Weights of a small GPT-style language model, trained from scratch on English Wikipedia.
Size: 18 layers, width 192, 6 heads of 32 (2 for keys and values), MLP 448 SwiGLU, vocabulary 4096, 7.21M parameters.
Architecture: RMSNorm before each block, rotary positions, tied embeddings.
Training: a variant of Adam for these matrices, 182M tokens, 5549 steps.
MLP neurons of a small language model. Each row is named by its layer, matrix (gate and up: input weights; down: output weights) and neuron, and shows model dimensions 112-175. Each number is 128 + 32 x the weight over its row's rms, rounded and kept within 0 to 255. A neuron's up and down rows have the sign that makes its largest values positive.
After each neuron's rows, "fires on" lists the tokens most often at its 100 highest values on Wikipedia text that the model never trained on; "fires in" lists the words (lower case) most often at its 100 highest values on Wikipedia text that the model never trained on. A number after a token or word is its count.

L5.gate395 [123 183 150 125 150 184 157 149 152 118 114 126 162 126 100 140  98 109 147 149 120 135 150 129 130 131  87 149 132 160 135 153  97 127 155  71 134 130 167 125  93  95  63 107 101 161 116 146  59 144 206 111 188 144 192 126 106 143 121 215  63  89 177 168]
L5.up395 [108 142  62 192 101 129 183  87 149 129  87 204 128 133 140 160 143 104 162 132 139 168 110 181 133 107 135 142 175 141 152 130 122 107  81 115 147 122 108 185 121 164 132 146  79 101 106  84 140 102 118 140 134 126 204 130 163 101 138 167 134 132 135 103]
L5.down395 [111  66  92 134 170 166 145  74 115  95 103 163 129  90 116 181 142  91 111 122 157 141 147 172  71  73 145 135 136 127 130 168 105 115  88 100 119  89 115 158 113  81  88 115  78  97 179 141  83 150 167 170  82  71 113  93 110  85 121 152 113 128 111  94]
fires on: "ish" 33, " Russian" 16, " French" 15, " English" 14, " Soviet" 6, "anguage" 4
fires in: "russian" 16, "french" 15, "english" 14, "bishops" 6, "soviet" 6

L6.gate264 [137  89 116 113 197 141 121 128 127  70 118 136 148  98 101 111 105 157 131 146 171 130 153 136 181  53  62 108  97 128 110 100 191 144 147 103  92 116 111  96 110 214 102 141 169 158 131 113 149 121 139  88 176  96 150 142 120 123 149  45 153  84 143 155]
L6.up264 [126 138 157 120 145 151 154 131 151 167 156  93 158 114  93 114 112  81 105 148 145 153 147 150 126  97 173 120 123  89  92  82 203 135 115 126  31 147 153 114 116 172 136 125 163  80  71 143  88 136 145 126  65  96 120 103 110 122 142 103 182  86 152 135]
L6.down264 [132 141 192 104 115 102 144 116 115 119  86 109 158  95 166 135 171  89 133 137 185 145  90 102 116 131 176 162 141 188 109 103 144 101  66 152 127 160 138 104 150 173 141 119 132 119  90 139 125  98 146 164 186 159 128 176 105 117 120 126 119 105 101  95]
fires on: " final" 20, " round" 18, " Rep" 13, " death" 10, " date" 9, "Q" 9
fires in: "round" 24, "final" 19, "death" 9, "date" 9, "championships" 7, "report" 5

L7.gate51 [117  90  88 120 110 151  88 101 109 121 126  95 148 113 139 105 107 139 122 121 101 107 128 124  13 120 154  97  81 116 158 132 104 141  75 142 117 119 147 143 164 121  60  81 157  94 160 124 110 148 138 138 109 154  68 132 141 168  53 100 122 136 138 154]
L7.up51 [117 124 173 130 141 162 148 126 118  93 114 155 166 133 116 118 147 169 113 144 101 113 183 153 138 160 180  48  71 131 182 137  69  98 140 159 163 182  65 161 173 127 196 164 142 103 153  87  82 141 154 133 134 108 173 156 113  53 154 137  73 109  81 177]
L7.down51 [ 96 114 162 198 123 117 130 106  99 111 137 138 115 138 153 109 156 107 144 123 133 144  97  77 167 145 108 132 123 192 153  96  79 149 116 106 163 112 137 117 133 113 114  92 131 156 148 122 143 146 139 150 135 132 107 104  76 117 150 141 147 106  82 125]
fires on: "ad" 33, " of" 30, "'s" 18, " from" 4
fires in: "of" 30, "s" 18, "download" 5, "from" 4, "load" 4

L6.gate272 [115 106  90 138 145 134  97  98 105 122 122 114 150 144 138 144 195 104 128 139 132 144 132 136 170 120 141 130 130 146 128 166 101  98  79 102 119 138 158 109 120 125 115 114 171  79  99  77  47 152 182 130  90 132 138 126 131 169 107  95 173  53 117  96]
L6.up272 [136 147 129  89 155 141  63 161 161 131 116 115 132  98 108 140 122 146 135  80  91 151 109 134  71 117  98  96  72 149 130 159 139 155 106 138  42 114 155 115 133 150 112  83 173 104  92  46 120 156 155 193 147 108 119 109 118 180  86  98 171 153 162  95]
L6.down272 [177 121 118 170 178 122  62 110 165  99 146 128 126 140 104 127 122 155 139 151 139 123 148 105 107 113 149 102  94 124 154 212 134 215 136 108  70 124 168 110 136 147 126 112 113 139  66 103 190 104 152 194 135 120  87 158 141 133  88 169 153 155  63 150]
fires on: "ently" 24, " then" 22, " again" 15, "ably" 10, "ately" 9, " eventually" 6
fires in: "then" 22, "again" 15, "currently" 8, "eventually" 6, "subsequently" 6

L12.gate251 [ 99 180  78 102 105 108  94 125  95 125 166 122 152 110 185 176 115 159 136 140 158  91  90 104  93 124 115 115  45  95 127 134 166  98 113 171  71 110 123 142 113  55  73 107  65 153  62 101  89 133 110 103 124 130 118 148 190 132 116 156 128 180 161 134]
L12.up251 [108 135 168 127 148 160  79  80  97 168 181 152 133 141 123 131 178  56 145 133  68 120 153 128  94 159 143  93  79 138 116 136 136 132 106 136 172 109 225 117  98  56 167 142 191 109 151 142 143 151 133  84 100 132 131 118 133 165 142  93 165 116 149 135]
L12.down251 [140 113 223 107 119 155 108 194 181 157 160  90 147 154 129 178 178 114  95 104 199 113 120 116  87 162  99 145 114  69 122 153 144 107 161 153  90  22 115 139 159  98 147 146  50 149 102 102 107 160 135 107 140 136 141 150 162 152 145 108 157 189 133 128]
fires on: " when" 34, " while" 12, " to" 12, " and" 9, "and" 7
fires in: "when" 35, "while" 12, "to" 11, "and" 9, "if" 5, "who" 5

L7.gate311 [146 119 131  84 115 126 182 166 151 177 161  75  95 114 108 128 188 141 176 169  76 120 164 154  92 154 140  68 106 122 149  97 177 148 124  91 101 145 107 127 154 140  90 129 150 106 107  65  89 154 151 156 136 114 109 142 113 143 113 117 143 144 128 108]
L7.up311 [161 173 165 125  76 169  85 105 156 128  97 101 124 129 143 146 147 185  87 122 141  71 151 145  73 150 150 116 127  98 128 144 121 159 107 115 120 109 149 110 134 105 140 115 122 110  93 106  93 122 129 154 143 136 165 146 102  87 171  85 119 142  82 166]
L7.down311 [123 134 131  66 179 139  91 118 145  87 137  82  98 149 102 105 159 140 169 129 133 139 182  64 198 157 171 107  88 131 109 202  65 131 174 102 120  89 159  88 163 138 174 125 151 172 174  55 162 141 105 106 111 101 107  94 125 140 148  95 125  85 127 129]
fires on: " then" 19, "ently" 17, " again" 13, " later" 10, " now" 8, " also" 8
fires in: "then" 19, "again" 13, "later" 10, "now" 8, "also" 8, "currently" 7

L11.gate185 [ 59 110 149  88 133 124 127 141 100 116 142  71 117 154 152 150 173  55 177  96 100 173 149  89 143 127 140 134  52 149  82 104 116 106  67 113 150  90 119 193 115 150  98 117 207 185 130 172 142 134 136 127  98  89 122 135  86  96  91 199 111 113 127 140]
L11.up185 [ 93 171 120 108 212  99  99 115  91 141 123 123  94 136 187 138  93 165 124 123 122 116 112 156  88 164  80 124 132 107  75 155 170  72 150 145 114 114 155 155 133 125 121  80 183 127 121 102 132 157  60 139 173 138 129 118  96 111 172 188 138 148 149 148]
L11.down185 [105 182  86 108 160  95 120 177 150 167 121 105 171  76 200 143 114 147 104 131 143 157 104 151  99 163 140 142 164  92 120 128 181 160 109  91 130 125 165 127 192 123 157 128  97  78 112  53 105 152 174 166 174 127 107 149  91 100 166 113 148 168 196 144]
fires on: " As" 19, " At" 12, "As" 10, " After" 9, "f" 7, " after" 6
fires in: "as" 29, "after" 16, "at" 14, "if" 10, "in" 6, "with" 5

L11.gate191 [119 136 128 120  95 124 102 141  55 129 174 133  47 103 162 112 184 121 130 152 154 132 180 130 147  79 142 110  85 153 121 120  73 112 157  79 143 121 122 133 179  95  96 121 117 228  79  84  91 156 146 145 152 131 101 145 124 132 179 121  90 123  94 150]
L11.up191 [115 122 105 154 171  98 118  83  94 163 158 129 132  72 170 105 108 147 160 112  70  94  99 170 175 165  95 135  83 123 120 162 135 100 135  41 120 140  82  77 138 119 157  78 116 151 120 119 133 112 137 177 152  75 117 101 102  93 145 104  98 114 143  78]
L11.down191 [165 176 186 137 114  62  88 176 138 110  77 142 152 135 132 189 126 113 143 148 158 128 160 165  98 202 131  74 165  87 155  82 132 136 160 184 116 158  71 178 127 123  98 144 104  95 100  85 137 106 119 181 145 118  65 134 110 144 152 132 100 100 113 162]
fires on: " As" 23, " after" 18, " After" 13, " beg" 11, "As" 11, " when" 8
fires in: "as" 32, "after" 32, "when" 12, "beginning" 7, "begins" 4

L4.gate25 [153 158 101 168  89  90 101 140 103 128 117 114 128  96 118 173  58 104 164 124 146 117 163 118 136 109 161 160 101 130  98 150 134 139 140 102  81 140  72  65 155 119 150 137 140 153 125  96 108 192  95 119 143  91 163  85 141  90 126 162  96  80  98 155]
L4.up25 [151  76 146 125 157  54  82 174 116 136 182 121  94 116  94 145  92 126 130 119 205 197 148  94  22 139 169 127 125 153 156 101 141 140  83 100 163 135 107  76 139 116 138 123 147 121  91 130 159 131 112 109 206 132 155 144  85 129 144 161 134  49 135 132]
L4.down25 [168 130  77 166 113 103 120 134 131  81 124 111  62 117  94 153  84 147 142 118 122 109 155 128 135 119 141 128 166 194 177 124  48 150 204 126 128 123  70  29 158 166 168 144 192 148 163 140 174 146 113 138  69 157 104 128  98 176 108 131 124 117 241 135]
fires on: " high" 26, " general" 20, " dep" 18, " High" 12, " Parliament" 9, " primary" 5
fires in: "high" 28, "general" 23, "parliament" 6, "primary" 5

L6.gate308 [106  63 100 126 108 150 105 116 111 111 123 120 113  76  88 122  98  92 144  96 172 183 119 101  46 103  75 125 162 107 153 152 119 110  64 104 105 114 167 155  66 181 153 104 119 131 156 156 166 118 112 142 157 111 132  84 124 131 152  64 107  86 185 132]
L6.up308 [132 137 102  79 146 168 134 170  94 114 174 150 180 114  51 106 143 149 110 188 132 114 171  70 148  86 163 142 143 148  87 117 186  74 119 143 144 151 184  58  74 134 150  96 101 129  85 201  86 140  96 105 181  87 140 135 122 153 102 103  70  47 121 145]
L6.down308 [ 82  71 161  79 135 123 137 114 100 127 171 167  83 173 102 187 149 125 167 107 162 125 119 115 114 131 150 146 159  82  93 198 168 129 130 206 121 132 109 104 121 137 146  75 142  80 108 100  99 115 143 100 146  87 143 206 112 151 112 150 134  89 181  86]
fires on: " final" 26, "ox" 24, "orm" 16, " round" 10, " period" 8, "ycl" 8
fires in: "final" 21, "round" 10, "period" 8, "cycling" 7, "normal" 5

L2.gate374 [122 165 102 100 104 146 179  97 106 131 136 126 159 144 173 169 131 111 143 186  85 167  92 157 155 152 146  75 102 127 165  66 136  97 145 125 205 132 107 118 180 158 107 163 126 135 150 127 153 128 132 107  98  67  89  88 155 160  81 218 117 107 132 115]
L2.up374 [108 195 124 118 141 113 149  94 145 148  81 142 141 166 165 153 161 169 102 174 113 138  76 163  92 142 129  68 126  91 168  63  84  97 122 168 154 130  19 183 164 101  89 150 128 120 121 123 115 116  95 144  68 118 132  87 170 143  87 154 191 108 172 156]
L2.down374 [103 196  78 113 115  50 122 132 185 141 102 145 118 146 102 145 140 158 108 133 108 116  79 179 133 149  89  78 130 102 101  95 142 159 126 148 112 178  59 179 163 132 116 181 197 107 113 134 172 153  89 188 184 107 125  78  75  83  81 149 132 146 108 180]
fires on: " born" 22, " played" 16, " scored" 10, "ied" 10, " sold" 9, " run" 8
fires in: "born" 25, "played" 16, "scored" 10, "sold" 9, "run" 8

L2.gate404 [ 59  94  69 167  84 113 192 107 116 155 126 147 171 131 106 179  79  94 163 193 124  64  99 129 116 138 125  69 121  64  98 180 103  93 111  86  98 120 111 140 125 109 140 156  93 117 156 136 116 152 195 103 111  92 116  97 139 153 134 148 115 109 181 132]
L2.up404 [ 93 132 121 168  90 109 231 125 139 147  62 135 159 155  90 159 116 124 167 159 147  75 161  90 117 125 124 116 136 130 161 148 111  79 160  65 157 112  84 151 148 151 168 105 130 117 123 135 121 139 143  52 127 147 202  85  91 133 109 156 134 103 204 155]
L2.down404 [114 157 142 173 161  72 128 115 133  91  81 156 130 114 151  79  30 116 110 120 136 148  79 137  70 132 147 125 123   9 129 195  80 159 114 118 125 212 131 126 159 102 107 156  64  39 122 137 117 157 150 117 130 169 124 119  95 117 117 129 112 145 192 118]
fires on: " American" 38, " German" 22, " Russian" 16, " French" 15, "American" 4, " National" 4
fires in: "american" 41, "german" 18, "russian" 16, "french" 15, "national" 4

L7.gate261 [142 103 117 132 127 119 143 130  87 131 126 143  76 123 198 156 192 137 158  86 160 162 116 109 132 172  86  88  89 122 117  80  57 106 126 112 109 107 104 179 176  91 139 143 133 181 166 128 109  91 126  91 100 121 117  73 147  95 193 173 107 109 117 112]
L7.up261 [136 133 165 137  80 104 169 118 161 180 138 154 112 106 181  92 146  49 131 124 164 114 169 129 143 174 145 137  64 142 139 130  82 103 138 118  91 124 139 143  90 156 173 147 108 121 118 155 100 162  59 111 136 119 112 137 146 120 184 120 170 180 102 196]
L7.down261 [125 113 108 133 118 127 168 171 173 211 190 152 160 137  64  91 143  99 111 122 142 130 165  96 125  91 157 157 121  87 130 137  88 155 146 158 119  94 109 117 110 139 142 178  73  88 144 130 109 125 116  90 214 168 101 209 155 108 156 123 135 133 122 150]
fires on: " and" 67, " while" 13, " so" 11, " after" 4
fires in: "and" 68, "while" 13, "so" 9, "after" 4